Weights of a small GPT-style language model, trained from scratch on English Wikipedia.
Architecture: LayerNorm before each block, attention and MLP in parallel.
Training: a variant of Muon for these matrices, 484M tokens, 7378 steps.
MLP neurons of a small language model. Each row is named by its layer, matrix (gate and up: input weights; down: output weights) and neuron, and shows model dimensions 288-351. Each number is 200 + 40 x the weight over its row's rms, rounded and kept within 0 to 999. A neuron's up and down rows have the sign that makes its largest values positive.
A block is one neuron, or neurons of one layer that tend to fire together. After each block is what it responds to, as a language model described it from the Wikipedia text at the highest values.

L6.gate584,199,225,189,257,204,183,216,279,158,154,250,127,263,198,235,111,173,155,248,214,153,193,196,175,180,188,233,224,265,166,211,172,287,175,214,148,113,198,258,240,120,171,244,163,222,232,158,181,277,205,253,225,177,184,232,171,172,221,258,226,172,231,216,211
L6.up584,200,158,198,220,196,213,262,232,264,159,254,263,206,220,161,197,243,192,180,167,177,166,165,217,208,144,218,193,149,230,213,248,226,222,191,272,216,166,198,184,194,250,150,133,297,206,190,175,271,177,247,114,201,169,185,192,260,202,291,234,244,169,224,138
L6.down584,166,213,199,238,193,202,209,174,125,144,224,239,250,183,192,140,178,217,224,152,221,235,163,207,235,157,211,166,125,172,203,155,181,192,178,177,199,220,261,160,176,247,182,221,242,218,195,184,204,193,195,247,207,208,203,204,184,303,242,182,171,154,207,177
Incomplete word-start fragments

L6.gate471,189,181,227,222,247,176,154,195,218,184,174,253,182,206,252,223,303,217,180,270,195,163,219,178,228,263,254,167,177,197,178,194,146,242,253,212,177,183,245,171,113,181,140,246,178,195,229,222,177,255,137,211,141,249,201,175,166,160,192,222,216,239,181,204
L6.up471,266,203,237,198,201,201,138,224,237,166,170,187,234,293,160,215,159,185,147,166,199,158,238,258,196,224,141,188,167,257,205,197,248,194,158,149,147,153,177,263,197,139,245,205,149,211,211,211,168,254,185,188,249,238,244,169,220,238,147,254,159,256,121,217
L6.down471,215,170,238,219,224,137,139,229,218,146,208,219,137,271,102,220,219,207,212,185,189,214,186,249,183,192,143,222,238,197,217,138,175,207,270,182,203,197,217,180,181,143,134,202,232,223,196,202,202,153,262,254,153,126,207,143,158,175,169,222,229,259,205,230
Degree modifiers before adjectives

L4.gate25,291,202,146,187,188,287,170,210,173,210,177,182,170,168,191,238,228,193,186,132,204,213,195,144,178,196,206,234,315,251,213,158,268,228,239,157,168,232,207,154,200,200,217,153,222,202,231,271,220,189,178,156,218,216,259,220,251,216,207,176,209,108,189,200
L4.up25,239,192,123,219,225,231,131,196,272,163,199,244,149,176,207,101,206,96,142,165,185,229,175,232,165,287,231,120,251,212,173,182,203,212,147,203,154,159,209,198,220,213,159,217,178,223,219,219,212,235,157,209,248,182,257,237,201,170,175,95,154,233,209,151
L4.down25,208,144,199,148,156,192,113,232,172,189,236,191,127,169,146,224,180,175,275,265,215,200,152,305,155,225,238,180,217,177,170,252,271,212,202,230,268,170,192,210,216,208,184,159,161,228,151,182,227,167,125,163,231,182,185,143,213,205,197,155,167,231,176,121
L4.gate298,205,246,174,172,119,199,169,170,234,281,198,236,122,252,193,305,158,262,175,222,261,249,205,207,170,169,203,192,235,209,223,257,152,211,264,269,166,267,171,197,261,217,184,167,189,227,201,209,149,213,203,272,230,234,234,180,204,235,150,169,213,257,177,176
L4.up298,164,222,150,186,149,149,149,223,233,213,176,242,112,182,137,245,232,147,275,149,279,169,235,214,183,220,201,118,217,161,197,210,301,236,259,150,219,203,202,246,230,224,224,144,181,222,203,220,190,217,146,109,187,170,214,167,203,216,173,152,204,204,176,227
L4.down298,215,274,226,150,219,270,167,186,254,192,162,246,259,152,182,215,187,229,233,197,164,162,236,174,144,218,177,219,236,218,235,201,193,184,201,179,273,254,195,193,185,197,236,291,135,176,194,105,220,231,284,209,173,277,227,219,149,154,170,251,177,221,191,153
L4.gate870,139,186,142,239,178,228,193,212,137,262,217,235,188,132,232,239,197,201,166,221,164,223,175,195,226,226,175,198,176,116,211,154,246,263,194,208,248,191,176,211,189,186,237,215,218,265,224,203,220,224,147,216,150,163,181,224,136,171,178,194,155,263,196,258
L4.up870,222,180,142,212,201,275,301,215,161,201,219,173,189,168,159,183,204,225,190,248,195,200,157,205,154,214,107,260,191,203,214,181,245,215,200,204,237,275,205,231,219,167,232,205,198,186,184,197,155,172,227,192,249,219,193,163,194,76,154,233,202,208,223,280
L4.down870,244,233,225,129,149,210,186,247,178,186,191,278,203,162,176,218,296,113,191,234,231,278,229,125,220,212,201,176,178,220,149,129,211,183,179,182,191,193,162,174,203,130,227,177,188,129,230,166,229,215,204,152,186,253,159,245,199,174,151,219,178,284,191,195
L4.gate1008,216,187,156,134,238,183,216,213,140,257,217,253,177,210,143,233,188,153,197,240,188,242,233,211,132,258,172,227,173,226,300,227,227,165,187,188,244,173,169,198,224,187,251,209,177,180,199,166,300,273,112,266,188,162,192,159,201,209,187,205,212,189,204,161
L4.up1008,182,208,179,206,229,183,248,143,175,201,181,243,132,212,261,183,249,226,211,202,181,231,160,139,170,204,228,132,169,245,181,153,227,189,155,180,218,210,213,234,230,221,203,173,217,165,242,162,226,241,173,180,227,135,199,226,194,190,218,206,253,221,128,215
L4.down1008,223,191,206,245,160,212,149,212,194,252,191,205,183,240,283,210,101,184,148,192,141,174,227,189,168,275,189,151,248,198,188,195,233,215,148,217,242,160,203,238,179,184,252,183,170,221,189,245,184,203,156,210,203,244,223,184,163,169,205,159,207,218,249,167
Fixed multiword connectives

L3.gate208,270,134,225,255,184,189,184,184,203,254,208,183,240,136,219,176,168,187,197,210,213,248,243,207,173,241,215,255,206,178,221,225,232,176,187,203,203,249,152,240,149,270,180,204,135,206,184,224,264,219,161,114,297,168,240,180,281,191,192,239,193,189,157,266
L3.up208,201,195,171,316,214,176,201,134,175,199,284,195,174,144,182,228,151,186,168,220,181,226,197,241,284,124,180,118,207,196,104,201,223,145,136,198,150,177,206,231,162,183,110,223,219,198,215,210,148,141,202,169,190,166,232,225,200,183,206,224,201,201,163,214
L3.down208,172,190,178,259,176,184,216,177,184,172,184,183,207,213,164,195,176,205,248,181,142,175,114,228,160,256,183,216,150,259,200,241,167,244,259,212,233,197,208,271,203,256,185,283,192,212,235,215,196,205,153,172,210,202,139,223,183,196,273,276,225,163,174,233
L3.gate253,174,157,166,246,140,194,201,188,192,208,208,172,181,186,178,186,162,163,262,251,204,109,196,190,221,241,216,238,118,171,169,194,230,191,196,206,188,218,282,177,231,234,248,219,140,187,186,104,209,141,172,146,258,137,231,200,175,240,223,191,154,179,170,155
L3.up253,183,140,187,194,164,123,164,165,145,183,135,198,211,177,218,174,154,224,153,166,231,262,139,150,187,168,156,228,163,159,192,232,219,182,181,207,198,227,147,196,206,173,148,203,182,230,183,178,147,148,145,200,273,197,196,222,163,150,180,231,173,267,178,215
L3.down253,178,246,191,278,257,171,259,150,270,204,168,173,234,206,203,225,164,261,207,166,209,179,210,226,198,156,251,220,274,188,297,175,230,186,195,156,226,147,174,263,134,193,190,210,202,157,198,155,102,236,202,147,272,166,236,225,204,191,236,154,187,245,202,210
L3.gate622,213,168,224,260,200,268,107,196,210,170,236,156,132,199,194,215,185,232,208,207,161,204,253,221,218,205,214,240,232,200,272,260,192,197,177,208,194,202,244,215,177,191,190,198,219,235,145,275,167,186,163,155,199,191,267,162,159,93,204,241,214,153,195,139
L3.up622,196,152,254,259,167,262,226,207,187,188,211,259,233,150,179,257,237,270,250,218,105,242,164,214,163,211,236,269,221,253,228,290,164,149,193,230,238,196,217,139,141,213,194,224,203,310,165,167,240,157,195,197,176,172,204,175,173,142,162,206,213,186,208,254
L3.down622,215,219,207,219,208,201,232,238,190,288,224,162,143,162,230,246,218,136,113,186,208,229,172,174,219,165,145,199,201,245,194,260,211,204,135,157,108,210,100,249,259,244,153,201,234,278,222,181,187,217,207,185,136,240,215,187,219,187,209,197,200,242,249,208
L3.gate880,159,246,159,178,239,228,284,219,183,189,183,215,206,183,203,157,255,121,187,174,180,246,187,178,247,297,190,193,164,227,137,240,166,173,255,256,197,286,299,203,273,138,166,181,167,156,176,231,142,184,163,219,210,254,205,232,178,162,235,245,236,274,155,161
L3.up880,239,180,163,226,130,211,278,262,204,174,186,238,235,129,215,242,205,179,231,156,147,206,238,141,214,297,178,183,158,129,270,110,175,241,165,204,231,95,257,118,239,275,152,200,217,301,181,232,257,175,208,231,209,237,196,290,179,180,161,194,256,274,225,136
L3.down880,176,256,161,159,274,206,144,197,154,151,142,165,192,182,265,200,202,136,150,271,277,268,173,165,207,191,124,159,222,158,220,224,196,170,211,211,181,211,191,183,214,225,191,186,161,296,146,267,279,167,173,233,242,234,149,170,227,201,240,119,189,254,132,214
Mid-word subword fragments

L4.gate629,144,154,182,258,195,137,203,264,211,222,230,197,258,223,213,250,194,104,265,193,213,204,200,203,206,243,171,161,139,178,180,150,312,196,201,238,139,245,147,260,198,262,312,139,263,171,222,185,247,217,194,96,209,116,165,287,240,175,213,261,197,200,179,204
L4.up629,217,205,187,218,257,159,222,258,235,226,277,230,267,174,192,234,196,212,258,223,193,206,224,232,182,275,174,189,221,192,277,198,242,249,203,231,192,300,178,225,173,218,170,230,156,176,205,210,190,207,172,172,236,197,212,208,187,205,182,252,244,154,200,187
L4.down629,161,166,125,168,208,176,206,209,270,206,134,208,165,168,195,239,127,259,220,210,212,191,194,235,235,196,219,177,162,225,206,151,261,247,244,228,119,288,219,212,212,252,296,132,180,190,146,158,185,167,256,230,214,168,223,206,290,162,206,219,159,244,179,183
L4.gate708,221,203,217,209,325,171,196,132,146,154,210,130,192,201,117,114,168,176,232,243,192,251,288,193,262,251,263,205,151,168,172,171,137,192,219,196,212,193,210,195,182,183,280,266,232,236,231,138,196,272,173,131,184,178,179,157,222,270,148,201,137,236,209,189
L4.up708,140,160,193,235,156,169,198,225,166,197,171,125,291,156,218,211,234,135,241,194,182,164,101,160,247,223,235,198,117,232,230,241,196,221,206,207,208,157,182,149,201,199,199,224,234,179,160,240,179,239,187,150,211,195,210,159,220,302,174,180,188,233,177,193
L4.down708,238,190,199,134,216,223,228,197,293,185,166,249,157,203,228,193,155,219,217,151,219,167,191,217,269,176,132,157,208,276,189,152,108,144,195,213,78,179,203,307,188,191,261,193,185,207,253,238,234,165,134,171,169,152,278,158,191,249,208,253,174,184,294,231
L4.gate937,169,191,160,238,192,259,217,224,239,185,216,208,220,118,189,191,210,166,202,185,181,211,220,232,255,160,208,189,140,237,153,292,198,165,151,144,135,170,216,248,187,125,253,237,223,256,201,174,191,183,245,163,165,180,177,199,243,208,275,322,189,126,228,211
L4.up937,203,223,208,258,211,197,170,195,201,263,215,202,205,136,219,232,244,265,197,206,200,169,210,220,234,172,143,222,201,193,148,207,125,214,146,222,152,193,154,233,256,154,243,181,190,190,210,204,219,217,220,118,254,204,156,170,185,212,207,267,205,234,185,231
L4.down937,167,176,195,156,211,207,162,201,193,213,193,249,253,172,107,189,181,129,217,159,170,228,226,218,270,203,250,173,107,198,186,250,236,219,204,189,132,263,193,221,221,164,146,260,150,119,189,175,174,134,219,214,216,227,200,242,127,136,133,235,173,260,199,207
L4.gate1018,163,156,164,211,217,279,188,305,171,178,217,138,257,196,160,222,178,187,212,130,165,139,193,265,207,148,210,224,190,270,190,256,194,209,286,181,180,202,213,238,239,162,296,194,174,234,206,263,240,213,195,190,228,176,246,224,225,204,133,239,117,237,253,199
L4.up1018,167,216,162,138,200,210,194,282,187,236,237,126,219,213,223,182,158,224,233,153,86,202,217,237,187,201,235,243,171,229,250,179,216,227,211,202,173,189,185,279,210,126,197,193,196,241,204,152,271,137,225,212,235,204,152,230,250,276,124,198,159,219,231,128
L4.down1018,109,188,201,202,168,227,166,260,148,160,224,225,212,218,223,222,145,266,239,141,179,213,201,220,221,171,211,206,221,221,254,157,165,174,203,262,205,225,166,188,184,224,160,240,139,183,215,113,194,264,135,225,255,149,175,180,228,196,206,162,271,143,171,158
Mid-word fragment pieces

L4.gate648,125,205,195,255,232,244,201,205,242,213,183,190,201,172,175,243,231,218,217,134,163,207,248,272,188,143,223,227,151,198,155,155,226,160,278,129,146,227,211,197,227,156,263,220,161,283,187,186,187,135,209,72,158,151,167,158,223,188,262,184,239,168,244,162
L4.up648,124,164,204,186,166,195,226,173,243,170,185,172,191,229,176,218,221,288,168,239,184,192,146,171,242,204,262,161,150,197,153,150,195,193,174,234,148,168,145,196,177,199,265,132,216,236,155,184,215,204,203,247,214,216,154,196,221,176,222,210,159,157,252,180
L4.down648,182,237,159,187,241,159,195,159,141,170,231,165,192,192,166,165,163,201,141,207,227,257,178,210,169,167,158,240,212,209,223,196,189,222,195,190,242,181,207,192,167,236,164,185,256,151,166,163,207,157,143,218,132,206,238,131,187,197,159,213,198,234,117,216
L4.gate865,273,162,263,212,266,253,187,201,178,188,183,132,179,257,178,291,243,170,189,222,201,206,204,162,147,156,199,177,162,199,241,147,157,201,189,185,205,262,207,287,169,195,205,210,203,197,207,180,190,177,169,230,210,190,175,173,201,258,209,208,188,206,223,126
L4.up865,280,151,216,157,221,253,110,197,129,162,168,196,177,245,148,203,179,226,145,219,214,154,165,208,287,274,202,120,136,245,234,130,217,221,232,202,153,191,193,205,211,191,169,234,148,229,249,135,156,243,264,228,244,172,190,149,192,200,181,277,248,183,247,257
L4.down865,169,242,231,253,185,178,209,268,233,161,163,197,238,172,212,254,202,203,277,195,253,251,171,238,243,184,196,230,215,210,163,187,182,179,197,215,225,220,301,284,229,207,198,268,216,247,207,203,158,252,196,145,139,164,238,204,245,206,244,194,210,165,229,204
L4.gate971,159,240,169,240,156,225,216,247,130,230,281,222,215,203,215,266,174,229,157,226,229,131,265,198,124,170,256,223,200,205,197,182,172,157,198,253,127,297,152,208,284,184,157,182,193,222,172,206,98,269,127,152,175,218,258,202,227,264,222,256,160,243,181,186
L4.up971,191,163,200,162,249,257,126,205,161,237,253,176,225,109,180,180,216,251,186,252,183,296,201,176,192,225,116,237,161,156,238,159,266,186,207,127,188,219,321,230,248,254,208,161,214,181,136,223,285,235,229,222,141,196,155,164,236,185,262,194,161,194,180,166
L4.down971,286,181,172,161,236,150,191,198,181,211,217,210,176,206,160,240,151,258,195,148,223,185,226,206,250,204,185,221,147,166,282,205,242,185,231,177,138,250,248,244,238,224,188,224,243,222,199,228,151,187,108,185,178,179,224,185,194,267,141,150,200,240,129,154
L4.gate980,241,212,185,160,104,237,142,154,158,264,248,266,177,232,197,188,174,146,275,188,209,200,164,114,218,148,311,260,183,214,195,210,218,142,199,213,186,273,220,231,271,238,201,246,193,245,191,259,246,227,212,183,186,100,142,201,208,188,204,205,194,185,272,254
L4.up980,227,186,179,219,210,189,221,229,177,200,208,164,198,160,167,223,170,200,228,208,139,235,301,179,187,176,187,288,182,176,231,191,220,215,226,231,190,186,125,150,160,140,202,197,216,236,161,190,240,215,138,204,170,227,209,170,221,213,142,185,179,165,165,268
L4.down980,231,132,168,176,205,196,127,214,193,209,158,242,230,146,205,157,164,115,147,186,248,227,184,265,176,190,226,244,230,206,199,121,196,106,240,246,198,179,140,201,165,204,210,209,180,217,240,246,179,190,245,187,165,209,141,188,145,229,196,176,148,196,208,233
Prenominal modifier starts

L6.gate395,156,210,169,228,162,225,171,237,204,151,249,158,155,244,227,247,198,240,208,181,171,289,211,213,160,200,235,164,220,215,211,261,202,185,143,218,196,194,192,214,194,252,220,165,303,234,217,218,266,222,221,156,245,270,195,246,257,260,161,144,208,128,160,162
L6.up395,186,184,145,277,175,213,206,210,112,173,232,183,227,220,228,223,196,94,218,274,213,256,273,209,200,211,211,210,308,211,248,186,253,263,278,207,190,255,193,228,170,231,268,176,270,226,211,275,226,125,174,218,282,179,239,247,275,196,149,167,216,156,158,199
L6.down395,150,202,193,223,159,175,220,255,209,239,172,212,191,158,224,239,171,248,263,241,225,192,235,234,184,163,205,114,193,189,121,197,196,214,224,161,301,197,223,203,129,216,240,117,152,165,201,249,192,237,202,151,167,208,194,217,207,207,220,146,99,182,173,120
As well as

L3.gate91,215,236,196,256,253,212,251,176,227,282,194,281,205,217,215,212,253,237,224,238,251,137,149,170,176,267,247,168,195,196,130,162,182,186,214,241,242,305,245,178,294,211,198,176,254,257,188,117,235,237,181,237,162,204,215,213,212,199,178,248,199,230,138,184
L3.up91,236,290,164,221,227,272,161,191,194,234,190,247,189,238,220,66,196,210,181,196,205,99,179,188,128,205,210,161,234,198,200,163,211,173,219,205,139,197,160,234,270,167,243,251,213,180,208,224,208,258,241,223,229,96,199,187,188,187,196,162,155,206,200,178
L3.down91,191,217,154,157,199,180,210,210,207,183,156,180,234,298,229,138,226,158,187,180,189,210,191,233,229,211,203,269,235,197,207,200,159,234,202,267,237,195,223,126,158,237,201,180,242,211,163,146,176,181,121,284,115,243,249,195,203,197,181,173,176,201,160,206
L3.gate167,140,236,283,197,155,218,210,211,276,167,172,194,206,229,174,191,197,157,193,256,181,134,93,183,170,253,156,228,337,161,199,223,162,161,172,242,187,176,208,174,157,196,206,190,236,191,182,199,219,235,143,197,170,155,231,173,214,236,218,148,171,207,181,241
L3.up167,237,177,187,205,191,222,208,184,208,201,133,182,257,205,244,217,167,190,194,301,218,183,187,220,180,184,151,197,192,208,230,197,208,204,151,187,171,188,257,212,205,156,216,180,242,131,151,217,230,160,157,212,156,188,181,233,236,174,156,219,235,211,185,245
L3.down167,193,198,200,213,252,215,243,175,266,209,207,197,193,237,182,215,118,269,170,220,191,188,147,141,197,202,159,180,208,185,263,191,275,199,168,239,270,258,266,220,155,219,244,182,206,203,170,193,212,190,204,242,152,243,164,192,161,175,285,238,334,208,224,217
L3.gate519,190,200,179,202,273,183,183,180,167,203,232,218,185,199,213,155,171,124,224,244,174,197,137,185,205,231,233,156,211,214,231,158,193,152,224,243,191,192,229,205,199,202,223,204,138,145,214,223,258,218,213,271,167,229,322,237,194,186,127,140,286,230,165,271
L3.up519,232,189,201,186,259,239,222,220,206,163,174,253,285,170,188,236,224,199,175,284,153,205,122,197,100,232,240,195,152,164,222,177,215,128,254,227,194,222,222,251,151,157,237,174,195,267,154,129,243,228,187,218,159,191,236,251,178,197,152,168,210,177,225,125
L3.down519,199,206,191,176,192,252,133,214,106,145,153,155,222,185,113,213,180,190,195,217,149,241,204,230,246,226,184,239,195,264,232,167,192,194,207,255,191,190,224,227,204,180,184,146,199,191,260,169,190,170,185,197,249,185,161,155,221,204,197,202,150,257,235,212
L3.gate619,139,228,172,275,207,162,218,181,179,210,213,251,198,223,193,181,192,193,208,262,183,215,218,186,202,258,305,186,163,226,281,213,199,169,211,236,202,234,244,253,276,119,193,217,261,207,138,154,217,205,179,217,241,102,185,262,175,119,249,258,180,249,221,150
L3.up619,173,223,225,191,247,247,183,150,169,246,237,292,192,167,222,243,216,197,172,211,159,219,222,178,162,195,175,197,191,230,227,252,167,179,234,230,198,217,261,159,193,262,188,197,208,218,238,209,184,228,166,219,188,129,247,220,243,193,191,187,172,126,246,193
L3.down619,241,208,234,169,257,242,129,191,220,123,170,209,257,172,204,220,187,165,174,150,178,230,283,165,160,206,223,179,239,233,195,195,209,171,165,116,220,264,174,198,198,196,204,153,173,181,99,192,230,162,194,175,253,166,287,104,195,188,210,278,246,197,145,149
As well as